Part of a small language model's weights: 222M tokens, 6769 steps.
MLP neurons of a small language model. Each row is named by its layer, matrix (up: input weights; down: output weights) and neuron, and shows model dimensions 0-191. Each number is 500 + 50 x the weight over its row's rms, rounded and kept within 0 to 999. Numbers have three digits each.
Before each neuron's rows, "fires on" lists the tokens most often at its 100 highest values on Wikipedia text that the model never trained on.

fires on: "s", "ed", "'", " –", " and"
L4.up626:421512418522442512387512515472499610501499550431514409465526545413424517431538438568430480452485542520456501542505506479524536559467465480508463542454574515518445608540487469435475564545545441549523516519498534559516407486463554539517514533538491472448440506532432496542562420577444556518487464517482407508516417456471525469528444383533499531468543453525531515458562566458482484548506430580553486499482426480488511538454562530533506485509569478568391552410507528557491498499468498475669529502412540540495444567475474496582519478504541419518406669557446506548485447443547518571
L4.down626:433494511448539473476391529479535530444436510416468497557491450534489534554492534501532499477571389444532515495525510443404528429569496431571505530508499496509516554493582579564533398341524478497600488555596476511488515485479501459467522491481566455455494541531471529490472486518570489454485614505524497598520416493468497504622557477459532502485518520504363563554341563475455572492525495493446537488471514472412489499494475477493553513498498532409491529493431469451510569530461465499489497517564578515533562525482596510455599533472599549548549451422551442522409489412488407547

fires on: "s", "r"
L2.up601:498330391473547549551453519508490544514527546460515445458473579484658502449478532598546460516489546498501460505493445500437558434562420487551545566434505586514493455437476549504522548469532551539505496545406435489515491521510483493459475501602544429492584491569475496544515548532471462466484492487568509543498500482501523539485496425488487496550533562438485496450581615503456404395519423542542343530536465425413599544533457529509397513512452479495461518523598533563427464432472445531462430421520544479458504461445429495491472489593572477501463453554555469470485500514493532529
L2.down601:620533496510523503558489520569471405541406495490504503595529563569538438541528539445501516560475551476475455536551501497505486467520565512507521485487506501441496520468466534483431499429422463434505466512551435515458442371456584555535493467513500431532470469387463533497510435551624483398585615526470581604512483548501440451428479480482537446561377493486428607523360509486533546444515423452496551481514485547516515485489440519423520541557425456567542431479593535515514518391545496575436511490458588573466471570543469542546518456510477487482510484500544460446536538509527485421

fires on: ",", " and", " as"
L2.up194:536515526514469590451453481472519444461527492502515425573494528505410438548401526569515477553438449496518499536445565547426412433512592477616556519473426509519505469519427475451544618559530464521455522621459478485503436549511504414548488486462603609530486490583551484513374476454499531562469497558478499475496393517578489497610525548580502500523481515551511577478423511382484487574424465528501523531468491534485481625405499545515481544572530490451492478487416539529458506477466513388490453488451534501465535523477455486541428485478440456609548482469497453515512474422543588467
L2.down194:521498513525499481578489530547467449508422521617591488497544508473487430457435532505464460532565477601428500504586540451533424465515495518532530431438405487564463575556472569525592535457510475491600487548473499530420541476439487530502498492469535501435438481486484489400512428498523487408539549529548492531584389501490541438501512527518387520504429514613507495348455490404452537505574473443483541538455465505466556501556505444469513594497460465566455536361407546489473464609491571476542528521513498490511544568408490538463531439497588495562584575502522461497426499522521458524

fires on: " St", "|", " place", " Go", " Town"
L4.up295:459518511608429468510487472471589513549565553569530537495561551394476446502546432488453503490560494523493492495518639477475545410495510483351511430521449536458557624546461471494474508548495606511419537486486542495482538451473453438545482438516433532504432548570493584501449445524501533374466513520497497505495504483504527437468523533515549457493524513473476596463444495452457468469433569460576646459547486412489533534494519499502569571546443501527515527558448478514507477522614562536523566499527403570403441524496466542540516471576446401484468404523445513497432452552486582454
L4.down295:536549515519467429523490510533447576569538460502500478555437497550472482472510489455555548508532526566456436501552363492547422567464563528441444551493529532476480484483510492515451407486509621596471449512551480536563458501467439433447547569497495609610486526479532522460494426414557537579553441480441470465526472514605534464545553437498548535428495483461603466567564471537483492517538442444591470432545449539507433562380385467479474433498433500545549508472489571449446482521444524487540420545581475486520490517422444470525442459446572560498521434597439452555483574462485521561

fires on: "a", " first", "7", "ca", "cha"
L7.up410:471489512534515491505431542475462605372495407532574497529470470544533493440540522493436465549544505398529590415474468546478499488520562479549518527546549549488583545434585399449555522505452451546468548519548476580540582449496424483489522557473445508470558538525453491516440501445445508513564591498434395494468541485488466504427462480451404538518488498497513430571556490546556413488564527514561391515476517558539482446497504463504570502510583485506474506518549490525526498393479499588636558588520449557480475591513456474514401578517433437429473497444515580503363472504511517441
L7.down410:475550513486380656499517520456554530576561476505564454558509450548445537566518522406596543458410495458503546514474583447550473534507475558528496451522441483527488426528433438464464512547419412540476538451428444523548487484485476496561523518461428555534467476473539504478446486508600466529504497486426572536550473589451521476561507476365475528514617487514454425511575475506554519564450483530526481556483422420599451566560543515600530503510472528509483479502475495575599509545459490437421464392452501499489533378424435533459549505481589431565506501500443547430505498484478502534

fires on: " as", "ir", "up", " place", "f"
L2.up68:467463466517495542464529526451537441446612469517476564517507519490487447552512508571482459567437487472487369421558456523562505483512461550596448504478447422519435556444531497534530545554436576468452475469459366474550410470521550511440414506500549512515549497470543483594527639420441395540506466444594413491494492461573436515578539441597406489556496507475495596556455519503504521436575448445576519527374501556512498535534548524513470542467526478443569528520475503540517425526602529538517507408490533521446435507487591583435552479499487492501557451469482492430502531557473488470
L2.down68:493413528619514528522429511452460439455412477450580439552547513473516568525487507598535459502494425520498554517415504497569495504460540429518471542519385589451552554451550520549435502550490556532521609495524565467399472399424426444481541555510464459548487462545467496526506453571548562462438538603463564573413490507447537546426475471455477480588476466516510473454496541499496508502460598471478516495557478440483461434455507418537592515555523551501551552388466444556507555509414478436487560539517530461452466468462428414496499551447498500474607594498574491554521511531462586551

fires on: ":", "-", "le"
L2.up309:591528566399502439508442512446563494452491468524516582487557501469512485443483535445585426531514575472465548385455584485449610506396470429525504529572468522454556497571551503535522526526504511308460415490552438510479512505579404460471509473581527527472517522625457525526500520602390508424532419471504513548557539425494531548539541499513550576533493499466588489453498455549539509520547367491541479417522473441540420480478499485539479510525491476506539470511548513594512474557444500558486479471464522523457439492517448480507524479478417632492522496503466515605487468571513526442
L2.down309:501511575472496491457470649521536558486504534462510404380503546527435455562592590545463434543504468532558548501489541533561450444386463572529487542626463533501551459545435482532537514417505522518516439553449490538471546551603539478553475493526471456458467490560493502468508449476524494584504501428481554526443436477496537527452491501501487496473412530529451541549492555479510443461456565515507527391500408496524498568379491463561443487471499443511446546452575457507527587483552577482522533477493440550631489579457538531523341458434437420500454577492388505527517503507464474518

fires on: "er", "s", "or", "t", "her", " I"
L2.up591:508574428516480462516569528501513517517546547532471445605540530478504492418542413463479442492420439472458449526500506490491546529507526444493555437500525513457430531500520509465495478511505411535517520441485565403449457481545579503460616378382587630399547442470472536476428482426451545494532448442537550544537545429448519532474514597435423500480545433542498487563509527556505433433520420503543553523479455466460591527469542484495488495521463533532545592451533620454609580539541558537503526609515478503506374484631493564484464517479519481532466474532490466484429470484462460542
L2.down591:470519529516499516488422571502466459569602479496529576435500537473514451532521439496464518476460531568481454587505593481438557544513551420360535461542508464507498475503490546547496475510527572511544471514461461457556493555512497433479449484492495494433453453414430489549478581421457473560430458514557426555475573522495487570545574473557479591501592553516421549455481456493427475380456541420533527468521642506450448495468552581514432489383622516535486513521545473444441471517544543516486565401519486512504464548537577431547571515453484459519466488522551431402577516577470558426

fires on: "ed", "d", " sent", " signed", "ized", " released"
L2.up351:538574514414526530557460441469528533479496474541540499457525431507593558464448497482547554613524553573509492525495374545500472486449352447548450437500540539478491480451503472498518430477517560547558448526539463492433400520442545450528477556463446493580580555600436422475499541511453588476398468477538494552492451505493517499411576488522499497447433556514496476551493514519544437505541434586503466451528602618555518479453474458571514517535446395431484504433486480577589491535525550440483464536573533465446465498492380554601438503597530509457435528468522531518546513549449504552
L2.down351:470488491557551609393525426491487503473623483511505530465474498536548513540539449502542503480603498535498518459494453507565440566449492453425516453490466453414469503468498526500520479414464496506455518561502453544404537516458552538480469484506480575504397526529498481445416569407551539533457499547487523478591520545507467517568516556522430533511534485476511396472530414500405528506478528520498505509525580445468478451511526470320601599625503458479519487500439558394454519504598549542487537560523447484564534551497461474571486462535470500569674410491391502460507528494478500480

fires on: "'", "0", " a", " his", " an", "s"
L7.up308:462479472548465516511521510577562462457554553432520522459544549430398496422519538435577528531547496479461533546564488510469431459443478485454483503569524517565456516489497492441523520478422469515507499537508573577590504459544542499547498515525496533538508536505454532509479468549554384595441447545504477616537506470426434546483394448523482537490590531538438448430504578467546481416539497605547553535428572591522546437504462497534508492417604521593575493532564421453407527439529492487485420433340489573453571498490448425506561469475423551453440507509546552471562477465443515490
L7.down308:627554560482476444472551579537506492461435554442518529475502526495504491509546540465536479436433481448515476473546459496439594403517334468508530534419439516577480494526540412460540468477492362453450493426401533501559484508509515481516430481489595536439543398508407504509488461450582496434578581506549511583497457517498520548496525560524485540468567504434543560465526559508513556478448468520455440451516558450508582562538457461577600566552531439510464485551447520430495441458478490564512493482521513517485394564565518543614463438558466417553551457478542459520479563565458536488

fires on: "l", "r", "2", "ol", "re", "w"
L4.up415:529531460495518497553531552443487484495526480501501474391517520502579469471411463373489453417505505460538556467562390509646513399644591514524491490569400490551469557475505573459461530503495510552464513531466474491435554484468522519464562504424467508546513503493544505469544484598599500557510538575486572529477518532479511556544598492482506414444430576482522510501413539413410480451527424521468496449481498503541485521524487420420528541535494470466493507586518491476519440475480497606484399480421419497413513441588507462481494479476494636541492560584448452545587445516520510499
L4.down415:572491455483419522500605476488494563527473513550467470451489433563504531514420414506578502477447466520584494408420508391465525527446581630531487533501620488478454486449565607593428486569449548491501416473473526518484573540468399623531540458507578491415481494574417573427532511535438437474547582459556496448407423509493573441497469466460408499540518481544518493474525489522575490518438512481561510454542506504450498521546503468504539493523521474533458485469476558496532523523443484507459402502433530529423556575539464542475512509534523486586497452504553549445530408473568381529

fires on: "N", "ma", "MS", "to", " N"
L2.up354:537609438572504477495574459511465549563596531443512516469544521534641533465503585495531428541520467498533439418538467527481508570437553550541505532589508544497463513550565465548485462504465463457431511502509617452500497452564485567489502507432521579530549576564470443530547482480535522558457418528491503514481504462535422488514489419576491522469458403414477519522500458452458387418467475554457456419462479589429469414492417495595378576487469488492539436524503503556470472536427502491431467597544513460492528490499512535559390583480469529481410428515491568570516473509462599529
L2.down354:459521536539469450459452474497510481492442440554498540518456496475482510506495453506392526463567536499443475500514551509535535507494381531426460430484503522497460480503583500513398516518526543524428568494491554518494624473502604582566421517487367520472571471502428528482548469618560525602516493453554459459474594594460494479409565594417429497517518548535520529513558530465389479525433415519447451434508505474568520479552530569490495533352475420512446415473510531493490559516495541552511496506574524514395486594532485505478492452541474526582398551443485543469456511589517562542

fires on: " as", " Ra", ":", " being", " /", "Ba"
L2.up542:570502537472575550417513491529435443464525458473479563468557561476498466513473469483492416518478488468491522501565463471543476489535523484513588589443431517526655549527397448524462473506419616501429513451543419472482481460492439476455547484476476520615534431561553473549467607536551448457499496474451436575460505470464508537552485407457562538580500382504492506530428568412513525404477528496482484416479474471600522491521490472462507439567549571468493412486585562543533563511417493511541516522404490580549486483458572532525567465432433486522474474576526527610577463503412497512
L2.down542:528447524522539516378574504499434485543551487448477596511483550549474565530507561463397538547573495521508520499509491536430353468567517512466522542581476521425483509569462466491441390461440491527430428449566480497547478517523507509463446452524505511564454411480507506571515620578465455432410478539487621612457495538447569510492500488491516513466529491531569593488408526537494408456474602411423458520436514489483402557473559521474517474446452441476469475545534582562585415494412447483573493498496482487530511516472565452483505539542488508489485495455469494544597553512440592550

fires on: "s", "'", " age", "ing", "2", " round"
L7.up624:400455566438404479488396510456550495445549495449507468502536462561430577528520453412547525517529476435479596526433557462507480552617537516466496465543492510579552449536551504525480540525498547567470429517553467522553420461456603560487525437529493556519483480498545501412500503518585531467494420526513492445441549494524493401549657557530534421468587445541368470491521512414511413491479503468502543509437491411516503503500505517558464523588457618474550499456512477555496470471452453447517533488508515543636550419532536584511449523430446440492478529518472500427455469434539421481
L7.down624:575443491570589453414555463459535451564522489510470532434454585549448371550439493556489446503523537473582520447482508549457480486525438556517553471440508471482496512528521508479456419509451466451457500469440518454481495366589565545479514594501444438551556524520477489619521556510485386489486584456509480517433605436453489481378503526502497524539573499479545466451552475451505431481437483491498499453500481536534566593430531473510466478473513532552561480535452431430498487481512475635452468602525530431511437610488532475568477514569540456433549556539599513481554528495402518573

fires on: "2", "3", "at", "in", "t", "s"
L4.up232:480488502505501477517582558526498556560507468486514396561506503505578552458548419542529442548491454492545517487574513556480451451533455553451441449543397437437481521442481492461427487580521540505477470497468425441468527445580496516511400443543568503484535440482570607416519493602525458579534516636432489450509560521492497351502417455484515529535488456575545515481501454560492475459525510561468479471590502566530522552522595463477508451556441530597514507525531526432562469478531487480513408493518542454613370497528451612433470611521525516501493498477558452447404454553499510517
L4.down232:474411546517544540473446457529555527464423472533497448526539524547451490505488520492375491458454495464436503507508610528376509489593567484494429450491545569491508464498545535498534539551495419397529533525471434406441465496443566453496438531632535427465516453538490452463441554497497451520520532488479446521470468475485460400464522517552556428428446482485502513507447465567505424416569524513483467572571553481432517478520507472535451611501468491538592515464520499429474633523519530438524504593490527564496485629543486536463497505531516557548475516590616405592598507450479435541

fires on: " of", ":", "°", "y", " in", " at"
L4.up526:520489434489496500561559457538521448515411436424426459508383369465515544500590590526473475525420548562492461496507511545483501526528511467501482534511493537633482407550512433502399468495450539453525449384539513515524491477583524492513436508448534618570526549622544449456492514484416501489496472483466519485526521449414517517490460464534514549554541535526434484473493449499524527496600577539560436573482413502494531650529496551535512590458520549452479613449413593563564570515502513521568530463489480445542492499487489468523403447492485515457424457444492568478469543485401474502
L4.down526:522472586447390521523630580482475535468505526477599522458491570478501571543469523545489411555459575547550492497383465451567575524487436524551471567568601445476450453425520554454504551496436462451547477403541519578547609465480592537488540472547514462542537545612486542414504492547431525523465464564473417526463455487510529489488448505495432513485521523477531450441466490528517559529473573523589452468454458455556429524425436413441547584490471569511493525540447508487555464441545547471512443531579447462461471507462502504530354496507491467516423580416477457456541531483473436520

fires on: " an", " An", " El", " O", ":"
L7.up222:522495470489480505607471446440543453485528527556483445492554529453479412503476437577495506552447490491437474491602536449468412559541503434423522550596493516457483622512488547464490495551492558478495499616555463422521528447470540536477529420595414588443544458485562496486484592569484360466438489512497438570488447523597456508497514499419420554474531356453550427482544550525512533507433472456567497425454476515554535465564438493451440452491510514472494525511501555477512530472522550522540452461482494560517531432472495490577591636485495518472552432553552556514466557600565467543
L7.down222:441365441546440471451466488580499519582567410541471492469474489542532502513505623563597475460494541531529507448531465440462505517453497416540498466561479454516525449521483473527444531529526416584541548510520472468463553494587518517528482498464488434538425496488558454509420468481498507559542451520450539579528581484514599580433464454483504554494472600465528463502426474506465475396451505610545509555508390462535541648503542487490498524504601463518491501540481516376524447502394493408500538479618479534525497466431482442585393525490543505509457589474493495471504545537464411561

fires on: ":", " as", ","
L2.up70:523585500458536423482545469558487532535519477519527434497554497593458513537483536526410488401518452447565477538457529608506469512536487566542393542597469469576493483576565521459491459544556498603538452451475549509517482573524372438496454467549538560417447358500598522498543474516455436548499472455519508311413553390520516460485446514480469579510552544513432507501516447506509457479553519561545460521539435491537527526421539521500504531447440535507451525602566532537433493436569510544612506508507505508483525462464434472529370513450472458493431424490503503504501537482510503534
L2.down70:626464540639504494406499517381504499471419476468487496505445533483498531528489489440491521540403593543562420510565541499463522520470453474549517536516481539516446502429383480562510469498434373459452536478512432550456473475458552472394519577481465424544546555492458531527564532529431496563374511510519511543511540548510569449507527531504462545398472488575559515517512517588528467518490448457461537449483503511448512527550406500496566496488586529523504527465523362481505583505504636505509493507507467406583480503429543493397548492498504588374468508512528492570495549531508565471

fires on: ":", " (", " ", "born", "9", "1"
L4.up494:612474526452559557428509426486497456464538479452419519379499599523536513455582512483477463565450511540464458458537571529442528535474496458550481532525525529452416578545479548503504505523534511459399425447599500596537451513565568531491487514537417492440469475464585498436547495460452427477583526408563534472503494498512541454486494536522429592414514535499520541467511507537446587528513464402537532543415483530468507455497486526530450487485504511542408473524417496558471615559499426609563435489490467535511472481582516556568621509444434516539484496483529607517492467471452375412
L4.down494:484479505523505475537537540592545453582517496462478579426467498443559476474522498487483410526509603498565495609555461562381485553542524416563462498560501466487561525472536457536628462565483424504542472446452471428466437449522465518462431487597521529515406465438601507514518450414411420534545451434517534421510423515508439546510496495456416456522592591547481553494576510435499504506507514494409552405444572464430456477554493467400455551568600480544479512418519501458501489553550526563481511550476447543487571466562519527528518545544550546536454529432500561513442431518484428499

fires on: "ca", "b", "U", "a", "ba", "aba"
L2.up461:509484482495487580445475540436550544437424576549475490473490455537519575481476487488529435528483431496550567439539490577587508396517474472495455391507505490518425535522507557471454556473459475567582537499511546533465474589506529468423538480536453508472543397423483529606458530554512392521596456565413491471409555508485565457449414459571514463511552573474493612600557556546577449409525409454511450507502514573459519484533487546446571515458390443583506516455476497519546502538514601555458579493498481514460484467479554510492531470480523493407475519505447449554436427524598415503
L2.down461:549509518472566516436452531501439513522544501493446523475518412487453485482573516476508535571507537449525607425386446454596498505574504539544503504592418514525560394414506451439608497530488551486576488458463596565507625479446534457566602490527518488432488466490469384479483519538608489484491462522472460431516560522471504566506508492563489403533607590446395468429531433508483420398479430497538508564455526490497433469580559472502542505515515526489535507376539557508479504527486464530533545458414469495521543517522537462466487466577475435547447533521416585486512536419497458496

fires on: ",", " –", "8", " year", "der", " began"
L4.up144:572513419479539494473527540439495560526552424475475421550497489534661637584488532578513401547504457595520537504428513528452472514505536540469483475527553520526586559514497481490523545492512478436426482490500506549397476527524467465475562563494561480507535476490520488525515467467525560494457399559476573459571447393551541451471473504585580460497514533415552494473490548637456496517475478593465498483454497467504469547470514464519514366540487550426519453522443542600522408517546547431548505530422507443534393461465429521437421482514456461528422465526554541431561515527499416568
L4.down144:540458590482521502449562514518530505500514453518461494442456597438521607546500535407431606537481513540440588487529498503542483417535514514494528489578555482473536475527511422491647501418404417494500550502536485559511464476447508524466549437567510506448491514416497544459498510446476507596525483473492397445531504432484383588451496545488502465468473468524531523530506543498506411473540476457543539520563513507462518399471457444529577507524530527575525592561552516399414548457534480601404643540454442518472509517421488394530502490486485555480411419481573502509477588482550522443

fires on: "'", " a", " the", " "
L7.up355:479403439443490459501474464487578569485490518530503640588517479482356490420559490505537455488435458399429548504427512450486470481513461488565415471501445429614471379497507521515640538443563497493494568461546490460554536432536544530501476555517435477576486579488559466476549517555508448525485420553550605475422499515476507574517478517486452485547575542515454504496516556514446476526511519493575534559569554439447498456384550540470403488484552573562603534498448471512526475584575462527573526411441524506471505474460486520515486452450495492424533496454449495534467516399440523493
L7.down355:428512470570517480525490459523451534526433404582559514466493523420497471473426490486448528495526467481472463500509481603484456508384370443472419478526529433614432505548508462545544473568584394557571467545506454554495475454441487515415515493541604532538555489431460563445471488533419556534475478488431631469454520475591522514568483569522429455441518454559496503536528486437444507530502481460543452433521542472543480553317502484505504520544567487531559522447523497525478481505463465454507579570506541580473430627485512476507492503460477528556593533529468569493514525489554458607

fires on: " member", " US", " N", "N", "r", "CH"
L4.up319:506463453528563441537413493406477463505522520523499430467496531541562401506640492485416546477514577613452608524567538498459465484432527570463481583610512586478496538513551524432481587436437521487531447450426548450559610444519571539413460454454519529481455525493442500451480479474502552496537488518457506567439515514530480381412508445465447554479536524472489556483513482456559369457498478515497468529444504480491546416515521514433471491431579518504490574406512449484478532493543525578526512451558514506481522421497564454517466520506586468553516514589574510506638470551551559564
L4.down319:511414454504500469485418522487424453520485480517446531465535561387488553467464452476536528500565501505540491473543510497452571501486498544513509545543389469516447465526518561469389511526561420480498464551440596568495492566509590498437552447443481568416529496473480471494488509659522521549553538486415485585439584561506500550469465448546502566392573492564544498485486567453554563494496485524427470464546470597498515499504462557443404561430515498440377511510494561464540499588515392450400676513457503506498461534518430536500576477552489435465477448534512488519476501485529583512

fires on: "s", "2", " One"
L7.up450:425557529498342532541473550462510521503501478487507495567529463513484413477576515556467390500439427385442670626506473532469422517463509487351439467598531411500528486523457512554500511574434462497461585538468499557492466510527515375529395517516490426468498462475577462473448487548532521493453432571477439489480489469535593485527452514454488483523592559498514485515463536583510537545480456490441467509514562430529595575498542530481524432540480579492534516536629506472469570517518467537456494549455532448557511481501516505498443543495482484543475540570471455537478550493456459402
L7.down450:509497529462415561509546465547504400549465526578476464451549406414450494455510536411477548503521514550583570370472410497572504477515609493510551544437505554449537486516561465443588496481491413500409476452462492530492519463490518579493585530555535442468513536561515558537544511512469550458539475534504447502428555585499569547536564610415504508560527546478539468511504461523454427473463439513559488447495481520542413517508525551446502500473455421522526522481402524428477444493378570506615493468515645513548515470540529466389549473478499502493503408483507534425589473407484475540

fires on: " (", " \"", " that", " where", ":"
L7.up104:591478423507433473575536406495456487393522502529467415525521412532531431512464529475499479485509512452543510483558542570468474618495478501418431420582528496513543599538491533533438516450565545510481480544447533470544476562434488471491559473527523525380561545427531553552431540531476517544495488490459457409455425471505391547497477506568507550475485522446531545445435628518510484520537572481452537556465538378460507482549488550535450498450545567569520584497569519485490594500457531481549474490463546445496503532449509595486403509437461515527555479484500460654470386564553420498
L7.down104:536543399524504472442474564435457499442531475537467479507437574539533508561505558406543484521599486503451456548462513552468556419387404477480482505449489535533530473542539541486529470472503441382526492492500487532407560492483423478506486419562411513450541481468471538513535431555529610413447494495501499613508516487484561508522584520582468558612455415488544476485632520467452531535504384530490504527479568520463546463538470564439547497538551414525493502508450502387449487521411499464584539512574545580451502583466508529514506414458536472470543538491384492450568569490506590522

fires on: " as", " ex", "7", "8", " an", " Jon"
L7.up575:514489603457543538441569403508474403402579531575477563607605452473532604501461528494428476475463433512516596471482486523471452503474459512518474537499529450441474535499577455518500569532454442510500496497462502526509527457543497444498518477514539530470565549524528487420522513516548340453441533450475474542532423510535546549506486488532511529496510561533462490544653386576507436532551479480543513524413535596604489524501576539570465458492588419472467468470504480436509416502413486464482557559419485505438466504476494440525418587473555536442411415523425473507522500428566512517
L7.down575:559464583459616510392502538535419529561534469492487464512447511579550500538547489438487540476529513536579534477538492524483536548530505465494568458585527462398461437442419504470508430434394463502452529504524547506615523442512477510490480551513492554458485506426510520497459441535435436504464579534562553522493504469494549499491544420484602509450609530555508517438541465602493508611535410491474497421439431526448614518501609494481470406403567610505473504431447496485519492408510432427335496518538469538527611525460456475484488545494428501496514515532506483492498555496515504532

fires on: ".", " his", " hold", " the", " of"
L2.up252:529459584496525531533637501530539489497519493449494619418547591532548486479474535529490438516482454389449417442566488403567554475555494519540581550465508476518490491490535417582459450468441525415503545501512572459443477479577480558470523444470504448536468454565525508558556502445427546525462530412501552424552507565515495400411563466494499511476493572511489519469608464426570536490492377365400491452533519475481528528402557426524516495503509518521500591542507444417482507564499490455402520567542537518488395573511503520533543576515539559504573566458510479436512499522467464491
L2.down252:482498450502580550500477481473578574427446498462452535481439502528477558498481552348484517515529615562517459474440515546469439475466472534505507483449581529507432495618502546531549508471490489524495379557548503500523475460555507519542535522575437466453528510530485447623397472540574393529492535495517476519555510432559571431537502512506478502557492432627529595500535536512512526544530536479489488587545472430529490414571385571419563457514583506562446447540417483426513477484368406523421504483455551465518495525476572443456537463458442548460488458491422517535490545564510465451

fires on: ","
L2.up47:485500528460469522500503504479476433456578526514450517621502420451426497548424515523555508504478455451522558539459453505412409495442603483561591459525521471470479473486477491398455557526534574362504537502461470436446469483542574471526529528395602543591485529553520586382511495463600548553510505546443587534447393509498534508577543505485425543505493541495517516535502429523488482555468447480486498505537483486489416606468488505541421462534534520420497434473461566510568569534475553495530451515477561517551446491460493467491463376472437498495548574541472579566618450450535549409
L2.down47:604492561555427577509531475461504499482451477583502571589553406414521505594449629479529444544468448518439527527458436526541526542515495538495533502446436453561467483545527503598515507568499442425510461508490535545497517466467529494510536429499546505444493526474525535504505533516505556450529524477510434523632445509546517482436505505508447549501396540469492580473516508455476538574552416482473579548543402554521505561469537485423422459386482498517547515407446625546524453585479488487499450457436520607460526421488499541500501365409561486510543458518399407461512519424549455482

fires on: " Mo", " Se", " W", " No", "mo", " To"
L2.up350:463502448569493486547505564473501508567551530534590523476450580508665492506458454496560508468407544500515426468466624480462442469555424507468486469523500432533528474560556542497518419504446502580542568437453549509522541497525475514504475410485514539446435480491485539480461411609621542451508505597500608510428533512459540433507522534481522596562526552481425552456523397515435418488455562452515493453561473451485496400548436499534441513556421544497511500529568484499380505609478487473560432518567447538426494456536510479552528459512454542486430418586482438546551461485511475486
L2.down350:550526450416536390518536510515474542517419469479486490540567494441460437424459466591499552467520418431518399522577536501529447615444444461539428515460576558490554480460490523541459473426444530603519574499471478508575469531517534458494434498478486596491463609546466406516517474529594531454526449568450544456494493411516430496564516491486630507422511384506522574546485527522487480514509524410443478530443523492501473465539494447551528437526498472478526476550586562440566413541444585494430576494475492534499496517601545518340486493501509513613493524504424478522520536531517549502

fires on: "r", "d", "s", "u", "c", "l"
L4.up448:489486435498584488507500420454529570532459508443408427492521480505548442500378443503538514460514546451568552504491467570477511479554495495468569542487508564446521483492564489415549510542548526617524545461446512602527468579487542469481470426482524440428597475622580545491504523569526488662521539495531501459482455573503555585518544469496537530492471497497533453497452473442519494486524453590511453453504486531506503540520486428509449473453491568562476591448574537575480423493579522511476469510477456567356482367503481554546364472557515451569430457523460564459433465463488475427
L4.down448:494539496529495325575486638503388511467494474481477491502451598441488431576481454559606541461473570592447613465545560510469507513529523551532465540471462498495438572403482427466519420451474513499478448562491500543596485449510521557531388497495534425470483530476428487588474496540523456416564468525476501486492529541497561514477575441504544499525490408471541505496458494431360504424538467538579461418475434496515463506471476506494577544447527505581437539555466554556490490511508490442522534493522532536551471466595501526470458455557521557517498442493633453409558468534547466515

fires on: " in", "na", "h", "ha"
L7.up272:426474576461533598536496537498503454513458444423535435451559464501491473470583486518512443553497485314555480503548480564450433511527473540463480473506477442519511488592465402504493577503463489450431558473385502477451435423440519529491585504495480544583461452640474560449434582465489497466497527422385504563537496524517530468535576478486528505487474463497546513452432518545550512529488574556464520510442517578564470546510517432509459550495587509483575559467586497487525460583447423485472533505495520498457523567476532516568536459634460538530422567499485540590478535605470438419
L7.down272:384541471560529493530521505455541493541448498469442492447407534527543547444506473518447448536518461532495490472427439440472566532456512501543530490514504478545488570525439471443430523583551462536453472472578499487479501598528439459444479557526521473630458553539528547544592624484448566516450527431533486528481561409436517501464450557535507537516470521439457475432554413496495419510385445487450478526415556506510502490573382504510437533495529487539604589419563561610399519549545532541538547545533440539458520595646489487470560513523448448471490435493439465475413496522532498496

fires on: "s", "-", "to", "at", "id"
L4.up284:528512490507529435534570462441528516503547431532442550524630546512555521452485477515512473545461446466398359557515542445494535432514434518534424508500498471510515489508500486612443512424513513506459565523574515581507515432581566512557442458509505559446482464463458529387521416499599444449417481568464528460496414542492511476447474496439598497527524462424521412445453448538467492582480543550511562538477503431556517546480476442459428510482564561515550475450462528507492473602491545431521481532575504476577420479591446509459510604346544549533542488568521602471458515447494536531
L4.down284:500451474448493565554466541433600600498415388528496514498585478483416506519499428545546468467457458562466484492572450439437545500584557463419507468451490556458568473412515605515442478489476560468534544560498504516568405480545377515490530516541515507481518475542458609580495516502499430497473437507527494500520478537588449536460428622573462396437475423512462436497489526458510596577451479487527577468588557518508493511593516431595465464500529529500481420479537494418417521491567486588538522459514543598538522522399498508447450537525431505549476535469544442475481429495480482543